Part of a small language model's weights: 15 layers, learned positions.
MLP neurons of a small language model. Each row is named by its layer, matrix (up: input weights) and neuron, and shows model dimensions 0-95. Each number is 128 + 32 x the weight over its row's rms, rounded and kept within 0 to 255.
After each neuron's rows, "fires in" lists the words (lower case) most often at its 100 highest values on Wikipedia text that the model never trained on. A number after a token or word is its count.

L11.up130 [101  90 131 157  82 131 152 128 111 148 162 150 135 115  55  90  80 166 145 136 145 174 103 177  80  85 150 140 150 149 106 145 123 120  98  97 138  94 113  72 149 116 113 204 112 120 130 144 123 149 108 111 132 122 114 122 152 152 125 126 106 121  87 122 146 106  67  49 160 110 156 160 119 117 136 188 144 145 101  48  60  82 124 179  83 100 116 131 157 174 122  98 194 136 150 171]
fires in: "he" 47, "like" 14

L11.up288 [144 121 100 144 141  92  89 132 139 131 108 180 156 165 118 110 103  91 159 174 104 114 128 177 143 105  93 151  98 166 116 122  31  91 136 128 139  61 137 135  91 165 177 181 153 155 163 106  74 118 174 119 166 149 163  67 137 127  97 102 145 120 162  66 117 159 103 132 202 105  99  99  95 138  81 186  77 162  63 173 104 111  90 143 111 101 149  95 130  78 148  91  92 203 131 181]
fires in: "two" 37, "m" 12, "mi" 11, "km" 11, "gyri" 4

L9.up190 [ 54  92 151 137 173 117 220 191 138 149 162 146 129 146 175 134  73 151 125 116 122 137 160 179  85 127  82 113  60 166  91 131  86 141 125 119  97 124 129 179 114 129 140 154 146 125 157  91 125 146 179 170 145 152 148 107 162 102 159  61 197 174 164 110 170 118 104 119 142  92 153 148 141 102 120 144  75  92 114 164 127  90  97 129 144 144 146 116  91 117 126  50 114 142 122 121]
fires in: "during" 33, "known" 14, "church" 9

L11.up262 [ 89  26 141 138 121 102 220 127 109 102 102  71 146 112  92 121 126 161 146 203 114 143 149 187 142 103 144 123 141 128 100 144 109  94  86  81 128 139 149 105 180 115 129 192 135 112 197 124 143 138 166 141 118 113  64 109 106 113 123 128  71 135 122  90 173  96  72 147 173 173 116 123 127 172  66 124 179 196 127 124  74  93 123 134  60 126 162 168 140 138 123 114  87 217 154 140]
fires in: "be" 36, "won" 7, "became" 6, "wrote" 6, "would" 6

L7.up395 [170 119 115  71 130  71 109 151 124 145  78 112 113  77  91 151 108 138 121 144  91 148 137 107 176 175 136 122  68 134 138 151 125 110 123 128 157  54  93 149 162 123 140 168 163 192 148 181 116 151 130 111 150 134 199 122 112  67 182 155 176 151 133  69 136 171  99 149 127 179 128 132 127 116 131 178  69 193  90 156  55  85 132 118 156 144 156 140 123  95 147 141 175 148 136 143]
fires in: "home" 21, "held" 9, "him" 7, "members" 5, "made" 5, "had" 4

L11.up651 [129 159 132 148 110 132 135  53 126 148 123 100  78 144 100 115 104 185 150 141  77  84 108 128  98  84 112 152  91 131 101 136 100 148 133 111 131  69 133  89 188  48 131 111 184 164 159 129 133  90 187 174 163 166 128 114 169 149 150 144 164 133 142 107 120 126  95 147 118 137 152 101 115 141  78 178 135 179  58 142 156 113 168 201  84 146 150 178 154 154 129  86 181 117 115 128]
fires in: "between" 31, "to" 5, "would" 5, "reference" 4, "do" 4, "won" 4

L10.up738 [123  79 129 106  96 140 106 149  96 135 142 145 100  98 182 140  91 108 170 109 120 107 169 229 146 100 116 138  59 166  85 129  74  78 146  88 103 128 134 111 132 146 128 172 130 132 122 105 138 106 105 155 105 146 142  92  93  84 143 169 122 238 101  90 159 161  70 134 118 118 181 182 123 185 109 105  79 109 122 159 136 102 100 142 146  50 150 159 122 162 142 128 120  89 164 190]
fires in: "house" 26, "held" 14, "help" 10, "having" 5, "houses" 4

L11.up0 [121 128 105 107  91 116 107  75 115  91 102 129 151 109 106 161 133 117 131 177 150 102 137 123  88 129 145 144 103 143 133 158 137 108 177 138  74 113 168 130 167 178 144 171 188 144 160 116 123 142 186 110 145  68 112 132 150 128 151 101 131 165  91 109 167  72 104  95 125 184 149 133 160 118 130 153 148 195 103 125  71  91 109 156 119 109 127 129 182 109 173 137 138 169 164 149]
fires in: "she" 44, "he" 9, "returned" 7, "retained" 4

L10.up605 [ 54 105 138 116 125 113 136 113 121 114 132  85 167 145 167  91  59  84 169 131 131 127  80 122  74 131 178  77 149 145 118 178 121 128 121 117  84 119 124 139  93 111 110 119 119 159 116  76 108 165 112 142 144 157  84 109 108 136 191 146 147 142 161 133 127 118 148 130 153 129 130 122 195 173 167 147  91 127  68 141 110 139 180 133 118 148 142 137 111 115 117 146 132 141 106 138]
fires in: "united" 42, "school" 20

L9.up509 [133 140 104 117 177 115 178 115 167  95 166 147 123  44  87 132 117 169 119 114  79 123 135 165  93 146 142 144 102 139 115 144  50 165 130 138 149  98 194 138 119  65 187 178  85 112 124 165 148 122 155 158 134 126 137 128 138  65 180 126  93 136 134 102  78 175 132 131 146 154 163 185 151 102 118 149 212 146 109 167 142  51  73 129 224 131 123  68 146 116 137 116 184 109 152 102]
fires in: "through" 19, "like" 16, "although" 13, "though" 7, "throughout" 7, "house" 7

L10.up669 [115  84 163  69 126 132 159 125 125  93 118 117  92 151 129 114 110 154 159 149 125 134 126 116 127 152 114  54 131 113 156 127 115 119 123 153 103  72 155 114 138 143  63 108 140 166 134 117  81 155  84 184 116 134 158  78 129  96 143 135  90 155  72 118 141 126 134 153 176 113  84 141 173 139  83 152 104 175  89 103 141 176 134 151 148 158 156  88 103 147  91 182 124 144 127 120]
fires in: "to" 30, "could" 9, "current" 7, "currently" 6, "climb" 4

L7.up602 [124 214 160  85 155 133 147 110 147  98  78 100 131 150 133 142 139 148 135 161 148 147 124 125 103 166 139 132 160 123 137 137 114  96 119 135  82  92 130 136 103 110 133 155 116 113 169 160 152 123 202  85 121 117  85  99  83 153 133  31  24 158 118 140 127 107 104 118 148 170 180 171 134 156 109 122 163 189  96 153 163 125 184 101 159 151 144  87 119 178 148 159 118  93  91 152]
fires in: "born" 25, "of" 21, "then" 15, "third" 5, "birth" 4

L10.up119 [ 84 212 191  92 137 133  85  76  95 132 121 108 169  93 139 129 102 123 154 120 127 160 116 144  74 175 136 116 107 128 115 198 120 122  92 166 125 141  65  99 121 178 147 116 116  94 167 183 138 137 183 163 162 115  92 104 101  76 116 145 100 193  80 142 120 116 165 144 194 130 172 132 169 121 127 132  89  78 135 184  82 137 116 109 164 139 183 164 152 148 113 105 137 162 148 146]
fires in: "career" 26, "area" 13, "against" 9, "areas" 4, "again" 4

L8.up173 [125 199 120 116 141  76 191 150 148  94 165 116  95 118  84  71  75  96 134 133 117 125 150 108 113 138 157 125 124 145  93 171  88 185 139 125 127  54 174 129 171  18 137 195 146 109 137 141 189 135 127  86 133 102 102 113 164 123 138 143  77 142 154 128 127 152 147 158 119 167 134 175 100  78  85 182 163 142 130 142  61  93  71 131 181  86 130  96 156  91 170 154 155 132 107  83]
fires in: "when" 28, "who" 16, "made" 8, "most" 6, "five" 6

L11.up352 [ 92 160 115 119 230  78 119 166  72 124 172  92 130  50 137 165 154 161 135 120 122 175 173 118 122 148 163 148 119 142 146 115  85 154 108 124 128 108 124  90 100 145 156  87 118 106 100 184  88 182 160  99 105 170 139 120 164 107 123 103  49 162 120 125 141 107 150  95 145 103 132  97  59 181 116 115 159 154 108 167  75 188 158 156 106 187 146 126 122  66 128 102 126 184 144 184]
fires in: "series" 24, "science" 10, "scientific" 7, "served" 7, "sciences" 6, "service" 4

L2.up5 [144 144 188 122 146  76 106  89 164  84 133  73 111  97  88  86 104 135 138 180 123 136 144 146 131 152 164  91 137 107  96 195 143 116 155 122  68 178 136 119 136 107 157 161 135 134  72 155 142 158 142  77 134  81  67 115  75 111 112 121  84 122 147 113  96 120 131 109 178 172 129 162 114 115  98 183 219 129  97 164 144 121  79 186 117 150 155 157 141 114 155 153 117 138 140 185]
fires in: "the" 69, "in" 12

L8.up389 [122 181 122 151 183  75 110  84 140 136 123 145 100 141 103 132 102 133 127 146 134 157 106 124 108 158 147 122 174 148 186 138 107 152 115 145  91  96  79  96 144 113 182  89  94 144 157 137 116 185  90 134 151 125 106 114 149  72 103  58  70 150  75 126 111 169 187 126 144 139  94 127  73  97 141 147  78 121 113  95 144 137 157 121 115 128 139 106 119 156 129 177 143 153 150 141]
fires in: "united" 50, "university" 33, "fugger" 5

L9.up762 [101 152 132 134 166 112 105  88  76 137 108  41 122 189  85 109 175 138 147 147 131 158  93 190 160 128 190 148 156 143 197 144 144 133 124  89 102 117 115 139 143 180 170  94 114  76 185 113 189 173 138 117 149 146 130  90 127 116 127  96  89 109 118 130  97  86  86 163 130 134 154 179 133  79 197  97  70 146 159 149 108 127 158 144 123 136 149 119 121 130 157 152 105 110 159 130]
fires in: "states" 29, "well" 13, "london" 10, "long" 7, "second" 7

L11.up524 [120  82 109  82  74 101 140 103 112 151  98  97 164 180 107 122 127 121 140 126  91  77 105 145 108 156 132 126 196 130 215 187 106 114 139 113 119  64 132 157 183  89 173 124 101 193  88 165 121 101 131 169 148 133 144 129 189 110  68 124 113 134 155 144 115 116  96 127 192 146 151 161 101 109  85 145 121 166 157 154  66  97 111 114 118 108 138 158 221 127 208 175 149 171 143 152]
fires in: "february" 14, "june" 11, "march" 11, "french" 9, "january" 8

L8.up608 [ 88 149 112 167  90 149 154 146 138  75  93  84  86 137  68 128  75  97 123 164 176 110 190 148 117  93 203 156 129 123 111 199 116 172 136 105  94 155 142 158 141 150 135 173 143 140 134 137 150 155 153  93 124 162 116 120 106 120 134 129  92 124 157 140 157 174 114 153 165 133 121 130 139  81 115 116 143 128 123 168 119 115 101 186 188 102 137 130 119 187 112  83 199  93  54 169]
fires in: "one" 21, "won" 17, "two" 15, "what" 11, "than" 10, "small" 5

L8.up289 [132 175 146  68 139 134 110 101 129 111 118 129 107 138 165 108 143 153 114 140 168 124 103  81  64 185  82 107 153 154 152 159 150 161 119 153 131 120  95  67 200 118 120 112 110 168  87 156 110 154 125 162 140 121 130 143 132  92 134 119 107 159 140 136 134 169 157 133 153 208 165 175 113 141 131 125 102 109  92 158 110 141 119 133 142 169 128 149 109  85 152 137  80 142 121  89]
fires in: "university" 30, "public" 9, "power" 6, "republic" 5, "published" 5

L9.up105 [130 138 126 126 210 117 139 140 102 129 139 157  98  74 116 120 136 135 158 135 104 151 112 137  91 105 111 134  90 140 135 116 142  88 131 102  84  87 191 151 104 111 150 107 138  72  95 139 109 162 171 115 164 204 162  84 109 133 122 139 150 135 113 107 161  85 104  71 126 143 189 169 122 102 160 147 101 160  89 112  84 140 126 159 156 127 143  83 208  96 127 140 159 201  89 143]
fires in: "october" 28, "february" 9, "fort" 7, "fasano" 5, "jr" 4

L7.up120 [137 105 126 146  60 129  85 141 136 124 127  98  90 173 118 158 179 148 154 163  97 139 135 193 128  89 145 127  80 158 110 114  93 150 128 108 119 100 195 150 141 133  92 134 147 140 127 151 108  93 171 138 133 138 145 101  69 121 195 147 106 199 127 118 166 131  37 135 127 104 136 190 134  90 105 188 110 156 107 134 122 122 109 172  90  82 136 127 108 176 124 122  87  92 167 184]
fires in: "would" 17, "has" 15, "won" 13, "wrote" 11, "war" 7

L7.up176 [ 89  44 122 158 102  99 139 127 102 150  90  16 167 165 175 125  80 153 149 129  94 111 137 173 107 144 161  92 157 124  81 107 126  87 107 117 139 125 156 123 159 136 176  93  52 121 121 119 121 101 122 129 135  96 150 101 174 119 193 106 100 152 103 131 160 142  70 103  99 145 132 112 154 152 118 149 137 142 108 122 153 149  83 121  98  78 160 147 206 108 144 108  93 123 189 162]
fires in: "october" 23, "well" 13, "will" 10, "december" 9, "worked" 6

L11.up103 [ 83  78 210 185  96 110  99 122 176 121 121  87 129 127  57 132 108 118 139 145 126 204  94 130 165 125 130 146  88 131  94 105 124 133  90 163 140 145 125  93 124 193 128 108 164  63 139 162  57 192 128 110 139 108 180 121  46 142 125 143  89 120 119 117 160 160 131 108 132 139 110 124 131  89  79 226 138 106  96 133 142 146 119 174 108 147 139 135  96 126 122 171 108 113 148 189]
fires in: "season" 29, "set" 12, "seen" 5, "seat" 4, "subsequent" 4

L10.up450 [120  73 176 106 137 145 105 196 178  98 115 150  55 168 112 133 112 156 141 108 132 140  77 113 102 146 112  59  98 164 166 166  81 188 145  93  89 117 139 107 147 146  78  71 146 111 118 133 122 166 145 159 144 158 131 118 111 117  85  87 168 159 175  81 115 135 145 145 169 126  51  89 133 151  90  91 107 141 124 167 117 174  96 167 129 129 115  81 183 144 128 135 137 136 140 157]
fires in: "league" 25, "gribovsky" 16, "british" 10

L7.up364 [ 88 112 144 175 123 147 168  91  90 127 133 119  84  85 120  92 100  64 143 109  66 169  90 128 129 192 182  75 131 122 125 121 174 138 130  98  86 143 125  97 113 166  81 118 136 123 140  83 127 146 140 199 120 116 149 120 137  60 141 145 160 152 123 144 140  88 117 175 134 135  91 150  83 121 163 134 121 141 119 166  95 105 137 191 150  97 147 170  96 105 163  61 131 144 139 122]
fires in: "he" 61, "house" 7, "royal" 5

L8.up266 [ 76 145 177 151 134 116 207 135 151 100 135 107 143 173 114 156 169 154 170 164 137 146 147 128 154 133  76 100 188 136 168 134 108 119 106 122  67  88 142 196 129 113  79 138 103 146 110 136 113 131 160 129 134 131 125 109 140 105  96  88  72 115 105 125 161  93 113 113 149 143  95 183 133 150 116  87 111 181 101 189 120 112 117 132  80 123 159 103 118 158 114 153  70 110 111 200]
fires in: "july" 19, "world" 14, "born" 13, "british" 9

L9.up171 [ 74 131 175  99 159  87 133 122 103 154 111 143  61 146 119  91 160 117 137 176 131 103 137 112  45 145 116  53 207 143 209 106 140 130 102 166  55 142  81 106  86 153 116 152 176 123  79  80 129 105 113 143 179  98 120 125 138 146 133 136 174 133 119  55 123 121  99  50 146 170  97 128 129 109 153 165 112 107 101 122 120 134 145 177 185 165 151 164 100 108 139 133 120 150 124 154]
fires in: "united" 36, "south" 6, "pro" 4, "prince" 4

L9.up709 [ 90 135 146 157 122  39 148 119 114 108 144  76  84  79  87 140  49 121 137 122  97 128 134 160 134 151 151  98  87 119 123 141  11 174 133 125 114 112 152 143 159  75 110 167 154 158 139  74 168 105  95 156 103  69 135 113 126  98 213 121 133 162 152  45 112 128 128 141 132 144 170 161 103 161 123 162 174 153 126 179 135 102 141 157 161  84 144 122 111  97 142  91 183 137  75 115]
fires in: "who" 50, "has" 21

L11.up8 [ 73 107 145 107 135  91 151 143  89 133 138 157  84  58 170  79 121 131 185 113 139 110 156  69 143  51 148  85 167 134 119  78 136  92 143  99 110 132 112 134 114 137  97 171 103 120  87 138 143 138 172  91 114  82 148  69 122 101 114 105 118 143  86 157 141 132  90  75 160 188 147 183  88 124  89 163  78 151 114 182  74  96 113 109 196 131 182 180 118 175 145  96 147 111 123 200]
fires in: "institute" 19, "september" 16, "institutions" 6, "japan" 5, "japanese" 5, "italian" 5

L8.up74 [158 125 128 119 105  93  80 123 106  82 172 137 116  49 111 140 106  89 152 126 145 132 160 116 104 113 114 147 124 136 139 124 133 116 139 143 157 110 115 113  95 127 132 155  94 167 130 169 122 145 146 137 117 164 140 103 132  65 143 113 122 133 124 159 189 119  73 117 147 175 160 131 102  98  41  82  62 150 143 103 190  97 140 157 168  91 155 122 158  93 158  67  96 107 145 139]
fires in: "has" 54, "had" 15, "five" 7

L8.up187 [ 90  76 133 163 124 176 191 102 178  78 130  78  81 157 103 154 101 148 166 139  96  98 141  98 148  84 130  85 147 139 170 112 119 141 128 100 125 161 178  75 113 111  88 129  78 136 111 147 109 124  81 135 136 137 156  91  82 119 125 102  72 139  70 127 139 193 129 135 128 161  88 173 119 103 177 144 121 171 125 146 156 134 122 128 124  87 150 153 103 155 135 109 160 135 117 146]
fires in: "would" 16, "when" 8, "will" 8, "as" 7, "won" 7, "what" 7

L8.up737 [103 193 166 108 184 129 131 144 178 169 123 144  84 132 122  96 149 115 126 166 141 108 110  35  75 146  99  94 208 130 163 151 106 136 116 149  60 157 107 176 137 123 156 104  96 152  79 139 121 117 153 110 157 114  99  96 110 109 119  72 106 137 112  92 205 131 164 103 123 122 103 168 134  93 167 174 113 147 135 168 134 140 133 112 183 151 136 145 123 138 148 131  95 131  87 144]
fires in: "united" 52, "new" 17, "canada" 10, "candidate" 6

L7.up271 [136 139 158  94 117 106 196  89 142 122 142 153 125 101 130 102  77 133 148 153 124 132 119 108 166 158 115  57 123 125 162 114 146  35 125 134 122 110 201 161  78  89 125 188  83 175  87  80 125 147 152 102 136 132 129 118 122  92 162 156  79 155 136  50 185  89 129 100 166 174 136 152 113 104  89 124 114 143 167 218 109 101 116 121 165  83 137  94 147  94 112 127 159 154 151 111]
fires in: "it" 49, "york" 13, "at" 11, "air" 6

L11.up40 [153 101 162 113 179 109 104  99 129 103 100 135  67 128 111 127 121 101 140 135 165 152  95  93 128 177 128  97 185 147 145 173 126  82 125 124 137 119 137 136 144 142 154 139 141 152 172 141  95 102 110 121 179  49 148  93 110 188 101 131 130 155  72 140  99 121 140 135 142 112  92 119 150  95 123  89 102 117  84 168  63 140 124 135 169  84 151 131 194 152 154 149 190 105 200 122]
fires in: "received" 13, "including" 12, "school" 10, "included" 9, "include" 7

L9.up264 [ 97  99 156 125  93 102 186 117 146  86 183 180 153  84 144 124 145 161 173 146  96 171 109  99 181 149 122 139  65 134 112 144 101 139 122 113 116 115 169 139 152 163  90 173 140 177 136 142  79 146 160 167 139  95 142  95 103 130 196 117 116 184 136 133 132 174 136 114 135 111 142 172 130  71 100 167  92 129 162 103 146 107 105  95 159  71 141 163 135 136 141 139 143  80  76 117]
fires in: "house" 17, "another" 13, "held" 11, "help" 11, "husband" 5

L8.up18 [113 158 129  37  81  85 113 126 157 141  99 174 102 166 159 136 113 140 146 149 123 123 130 113  80 137 135 111 145 142 176 133 100 136 124 144  61 103 126 135 140  75 150 181  64 133 152 155 131 104 107 141 140 101 144  93 119 179 132  35  95 115 141 116 114 142  44 102 164 111 170 182  94 132 147 143  91 161 128 132  91 132 142 137 211 173 156  51 171 120 136 144 112 151 105 109]
fires in: "february" 28, "august" 19, "january" 12, "fugger" 9, "james" 5

L7.up531 [100 102 166 121 141  97 154 158 208 119 111 146 137 144 136 117 130 111 125 169  73 112 103 191 173  78 138 145 133 144 145 134 107 126 137  93 130 113 153  96  81  76 117 102 135 147 107 105  89 138 182 101 152 138 159 116  65 105 125 142 133 105 130 115 115 150 125 111 152 125 127 127  83 111 112 180 139 218 121 233 109 140  98 166 163  38 139  72 114 167 124 117 137  80 150 222]
fires in: "has" 52, "will" 12, "while" 6, "white" 5

L7.up89 [ 83  95 147 105 100 125 148 131 174  82 124 137  97  92 117 131 109  99 164 166 186 135 119 151  99  89 149 139 144 162 160 153 113 130 125 104  92 141 165 137 161 122 128 153  95 160 123 130 104 144 178 131 172  79  98 116 134  97 130 147  79 164 107 109 225 106  77  95 144 140 119 194  72  63  74 119  89 112  89 181 112  32  61 156 146 102 154 137 133 113 149 101 145 134 166 156]
fires in: "he" 55, "is" 15, "his" 12, "at" 12

L11.up405 [134 133 160 124 203 174 167 147 135  59 149 147 110 155 178 122 139 127 151 153  96 121 172 124 150 154  73 138 185 111 166 177 120 120 118 105  67 173 120 122 173  87 154 123  70 140 104 159 101 141 121 115 124 108 132  96 138 107 105 125  86 127 134  60 107 174 161 134 151 167 125 122  92  88 127 150 179  82 136 185 171  98  87 153 117 145 128 127 166 128 140  77 179 156  86 151]
fires in: "with" 23, "after" 15, "total" 11, "traditional" 4

L11.up233 [140  81 123 124 173  93 143 122  97 145 125 140  81 100 136 177 137 154 139 180 187  66 168 115  74  97 129 112 109 167 154  96  76 100 131 114 163 147  80 104  47 114 104 190  90 142 123 138 131 139 178  66 138 138 184 131 172 103 206 136 116 146 105 100 110 127 160 127 156 106 176  96 159 136 101 115 148 154  73 156 144 119 135 180 179  97 144  77 146  71 135 106 101 171 101 141]
fires in: "through" 18, "although" 15, "institute" 12, "throughout" 7, "though" 6, "thought" 4

L9.up418 [ 97  95 110 108 131 184 179 115 147  99 133  88  84 160 106 149 123 130 138 158 132 138 148 133 167 118  96 114 101 155 155 159  67 139 114  81 125 101 140 133 118 121 143 159 164 107 130 155 144 134 111 138 168 125 151 120  73 111 163 131  77 172 101  86  78 103  90 118 145 129 137 130 130 170 154 173 152 136 108 146  99 105  73 120 128 121 150 128 122 143 148 142 155 130  80 151]
fires in: "league" 18, "chinese" 11, "china" 10, "champions" 8, "church" 8, "london" 7

L11.up633 [112 118 114 132 112 136 159 116  87  94 104 168 125  91 112 121 138 125 177 127 100  95  73 115  99 121 117 151 134 146 138 132 125  94 121 117 125  84 149 148 132 119 111 174 161  95 164 117 128 139 109  90 141  65 185 121 131 125 153 121  56 141  58  80 150 168  98 122 235 124 194 206 118 119  95  86 139 187 104 119 142  85  86 171 108 167 156 175 156 186 148 151 111 135 161 122]
fires in: "he" 43, "this" 9, "they" 9, "although" 6, "all" 5

L4.up167 [128 113 164 171 128  90 146  62 116  90 126 122 117  86 116  88  73 109 150 190 149 126 140 174 135 174 178 133 129 150 129 123 111 120 160 109  72  79 113 107  98 118  94 139 120  90 149 149 126 141 165 143 159 103 139  66  90 113 122 126 130 154 130 102 124 154 155 152 193 159 107 160  98 116 138 163 154 126 125 138 115  77 120 168 141 123 163  83 124 116 123 163 150 144  86  56]
fires in: "a" 30, "in" 13, "an" 7, "the" 4

L9.up134 [ 69 120 129 144 116  71 104 134 133 152 113  90 118 129  89 133 145 174 153 176 156 101 121 131 112  78  97  98 149 154 160 153  27 100 113 103 120 110  90 124  74 160 169 138 133 172 172 151 115 125 148  59 162 130 146 113 142 143 146 155  83 171 145 104 106  86  81 136 126 135 162 161  89 139 135 176 146 189 103 186 162 100  70 139 155  70 147  96 151 103 158 147 166 100 107 179]
fires in: "like" 26, "following" 15, "olympic" 8, "low" 5

L8.up609 [137 120 154  63 165  92 145  63 129  96 140  80 127 202 124 110 124 118 191 143  99 125 116 163 163 166  85  59 205 136 140  95 123 131 127 121  82 107 176 101  98  77  95 108 115 138  90 180 168 128  29 152 172 135 117 113 119 130  91  65 132 135 124 179 131 107 129 105 137 163 157 149 100 114 108 130 116 134 176  86 161 162 129 163 104 184 148  78  77 155 147 150  88 149 129 156]
fires in: "october" 20, "november" 11, "december" 7, "built" 7, "february" 6, "council" 4

L9.up723 [ 91 142 132 161 117 100 156  87 101 137 165 116 137 178 191  88 155  95 141 174  81 147 117 141 153 152 142 129 116 147 133  94 100 124  93  85  81 162 140 139  90 190 166 127  59  73 140 137 155 153 144 122 163 116 122 108 103  77 138 145  98 127 147 101 127 160  89 130 165 135 162 163 154 129 146 168 157 102 168 137 135  87 161 184 114 190 124 149 103  72 128 160 107 120  77 115]
fires in: "states" 39, "state" 5, "stanford" 4, "endowment" 4

L5.up135 [102 128 167 111 142 135 157 116 145 108 121 107  79 131 116 103  72 173 179 167 139 187 197 144 131  91 120  61 110 151 108 141 174 116 130 108  96  94 111  70 112 150  79 182  76 117 121 125 119 168 129 130 126 111 167 112 116 157 135  81  80 105 151 158 133 113 166 178 160 147 117 169 168  97 168 148 126 118  98 159 128 113 130 150  69 130 168 141 110 138 103 151 168 128 172 184]
fires in: "a" 61, "the" 32

L11.up555 [129 176 179 186 103 125 128 120  87  58 112 134 101  98 134 124 198 156 194 122 157 154  54  63 148 140 114  92  96 145 126 140 118 118 142  51 119 154 130 170 181 176 167 174 128 133 117 139 131 149 140 107 126 134 103 113 118 135 139 162  83 131 114  99 132 101 119 129 125 114 134 103 136 146 143 151 151  91  97 106 110  89  92 158  91 117 136  80 174 143 162 108 119 122 125 121]
fires in: "school" 29, "league" 18, "schools" 8

L8.up619 [102 124 123 140 144 137 137 106 125  82 136 123 144 149 140 157 123 154 154 168 172 141 114 120  90 107 142  94 165 134 171 135  84  39 133 151  58  81 165  90 148  64 156 141 154 191 157 104 116 177 131 147 139 139 125  90 125 148  70  62  70 170  90 130 172  93 111  62 145 164 115 219 103 149 132 121  82 189  99 138 135 107  87 125 118 143 142 135 161 115 196 143  97 145 108 127]
fires in: "january" 28, "february" 24, "august" 13, "july" 9, "march" 7

L11.up445 [112 125 157 164 147 131 135 133 137 157 130 130  95 139 116 102 158 214 153 143 100 159 184  91 148 103 137 128 119 159 124 142 138  68 134  88  70  91 149  75 146 224 144 134 115 122 108 148 129 129 120  72 136 101 139 105  57 128 112  70 114 175 147 115 115 102 119 115 183 105  49 137 123 144  69 138 170 207 128 125  86 169  82 125 130 108 107 106 120 166 141 157  99 130 145 167]
fires in: "two" 20, "career" 12, "by" 11, "released" 7, "billboard" 5

L7.up18 [143 132 134 103 126  93 131 158 148  82 148  84 102 146 132  54 150 144 176 172 121 145 123 183  88 153 169 104  99 175 195  66 116 104  92  89 114 162 188 101  98 120 143 119 123 170 121 102 148  85 117 121 142  86 201 100 141  99 123  77 120 149  86 133 136 103 105 124 166 154 164 117 143 137 175  71  94  64 127 123 116 141  43 176 162 133 164 118 207 110 210 115  99 125 140 142]
fires in: "november" 23, "october" 22, "december" 20, "september" 14

L7.up273 [151  89 135 119  94  69 175 134 107 130  85 162 122 140 111 152  93  88 126 118  96 150 121 178 138 124 112  90 106 131 133 185 128 128 120 108 125 127 156 133 100 133 167 214 182 169 129  99 106 108 171 110 131  91 141 117 115  98 140 153 151 129 173 126 175  56  91 115 168 160 134 119  27 152  98 173 160 128 142 191 106  89 154 122 135  70 129 112 121 139 116 115 169 108 163  74]
fires in: "he" 74, "have" 14

L10.up420 [143 153 145 154 145 132  94 154 115 140 144 126 100 165 119 147  94  77 183 114 154 106 107 142 121 152 173 122 128 158 210 156  93 138 107 141 122 158  97  98  64 169 139  84  97 145 138 140 108 133  81 104 124 145  92  79  50  74  86 166 114 172 102  74 102 129 133 116 146 105 105 168  90  90  91 127  99 117 138 148  76  93 131 160 173  68 126 181 173 159 176 178 146 136 150 165]
fires in: "second" 25, "season" 21, "area" 13, "family" 8, "areas" 4

L11.up465 [ 70  84 165 166  99 112 165 124  96 127 152 108  86 135 105 100 149 156 159 171 197  93 122  93 138 148 163 105 200 143 109 111  63 107 114  97 165 124 133 114 116 110 145 164 103 126 132 135 145 104 117 115 110  72 149  94 164 103 115 132  78 161  83 117 118 155 133  86 156 131 139  96 113  86 169 136 182 112 102 156  92  99 119  98 161 124 165 145 204 106 168 210  94  57 106 117]
fires in: "has" 22, "points" 11, "point" 6, "close" 5, "school" 5, "theatre" 4

L11.up450 [144 137  96 129 136 121  91 102 157 195 150  97 158 146 101 107  70 120 184 162 128 133 132 132 121 161 136 146 114 177 155  84  96 131  86 154  94 137 136 134 109  64 102 169 183 117 163 142 132 190 125 117 166 170  89  36 127 127  79 142 119 147  76 144 110 128  96 131 174 148 178 138  79 113 136 170  83 138  71 154 124 142  91 103 113 107 145  57 173 125 148 121 122 128 177 150]
fires in: "district" 20, "august" 16, "games" 10, "original" 4, "just" 4

L2.up269 [ 85 132 129 116 172 111 131 105  62  36  76  56  83  86 122 108 130 133 144 156 123 127 157 136 163 163 118  63 138 129 133 148 120 141 113 102  91  81 112 107  76 138 133 146 145 125 131 176 134 124 161 119 150 109 148 102  81 103 194 135 121  96 139  80 187 148  68 114 124 203 135 127  82 107 123 125  90 173 156  65 120 143 131 155 200 203 155 127 109 149 170 121 108 152 152 158]
fires in: "in" 19, "he" 17, "and" 15, "her" 6, "career" 5, "she" 5

L7.up82 [101 136 170 127 188 204 171 121 131 146 111 145  87 145 118 159 182 168 139 176 175 117 172 102  91 130 104 143 163 153 115  88 124 114 133  56  58 148 142 156 157 180  57 120  93 100 109  62  74 112 121  98 142 152 127 123 169 124 124 129 113 157  93  89 160  76 152  69 128 113  99 176 133 112 110  64  59 133 113 122 155 140 132 137 139 144 124  97 107 141 196 138 107 148  83 181]
fires in: "july" 29, "october" 18, "victoria" 5